Weights of a small GPT-style language model, trained from scratch on English Wikipedia.
Size: 13 layers, 4 heads of 128 (2 for keys and values), MLP 2048 squared ReLU.
Architecture: RMSNorm before each block, no biases in attention or MLP, untied embeddings, normalized queries and keys, capped logits.
Training: a variant of Muon for these matrices, 1396M tokens.
MLP neurons of a small language model. Each row is named by its layer, matrix (down: output weights) and neuron, and shows model dimensions 0-169. Each number is 500 + 40 x the weight over its row's rms, rounded and kept within 0 to 999. Numbers have three digits each.
After each neuron's rows is what it responds to, as a language model described it from the Wikipedia text at the highest values.

L3.down695:512513507521472502515495543438499523506554562509496549547453477465572524509614519519512511442466477511454465511485505464451471495541480552470533530423525484472496475468526538545473466461535474523526493478513477522480505461455484458548427519481514491542468560546519501501544535566454513558449453587502575507479483458476554440482540522493468415519553525525553531519532536489514530538471406529511517569499435594523476520461511516604534455544521486496455534514453451564475458520474483542529450519514455550471484565
Responds to: Paragraph-ending newline

L8.down1763:580500604429479529478511563465473446466518536435482491575500478529496550424538494518501470496452557507548517437530558492477413478492481475434547470516479444455547510451522458495512573486536502436536495481472461535488467494532510539487449483439554507514436483453485461479494482477503485507512518506566478530463497475503587528484532445430481467559512491493581465483499463484478535504470509440560562495488471526471506553530540486531528497568441505459541490555459489541450403471511541521588462462470481447511524523
Responds to: Paragraph boundary after sentence

L3.down767:469516548468510495507433465544540533503538505611511518541542469475521586509495514520566445556514504437477500569440570480542530440507605525483553502481496548565535511472478445528538518477517578513472534495503517493444516467514477574541592525542493535488494467532540549534548482463479466493480524496538492534508493522516514447532479508585502553491500469447513488421529525478538521517497425484503519498443577467439515554445525541533491484486506488508499475520420513591542480474500470436452497509443508452479498466
Responds to: Initials and name fragments

L9.down376:453435511468506499553537537508486515512494498500541515582502610571587415594467457502465418493498550554549479450500488453484496523475512430555498470520484500462468499465437550543479513529542483449537523460467507458507532432488574547430468432523476428509469492476473505500531479429516565469491459540458455427541428494441506547505487502412525471500444460484503483459505426477471494451456513448437587502521478518446456529514452512446543489493508540524482483498471503510524508533507554544443536457472504524522477498
Responds to: Mid-word subword fragments

L8.down483:480477545426506462568441487500515508523493505475500509468532487533511505428484507487497487526504555478516519495444482562563463466483472490421488437454546458459494523534558524512504470475472466484562538532524466508496510433476467533565587475513475478548510440465511536488515460584510535463491494443451500477520604504535453517494495492535534521523454520423556510534537507465470541553424493473491486494488511469451506460457581463545512460526397501486474503453569500567472457481557572489540487580488578485515500461
Responds to: Capital E word-starts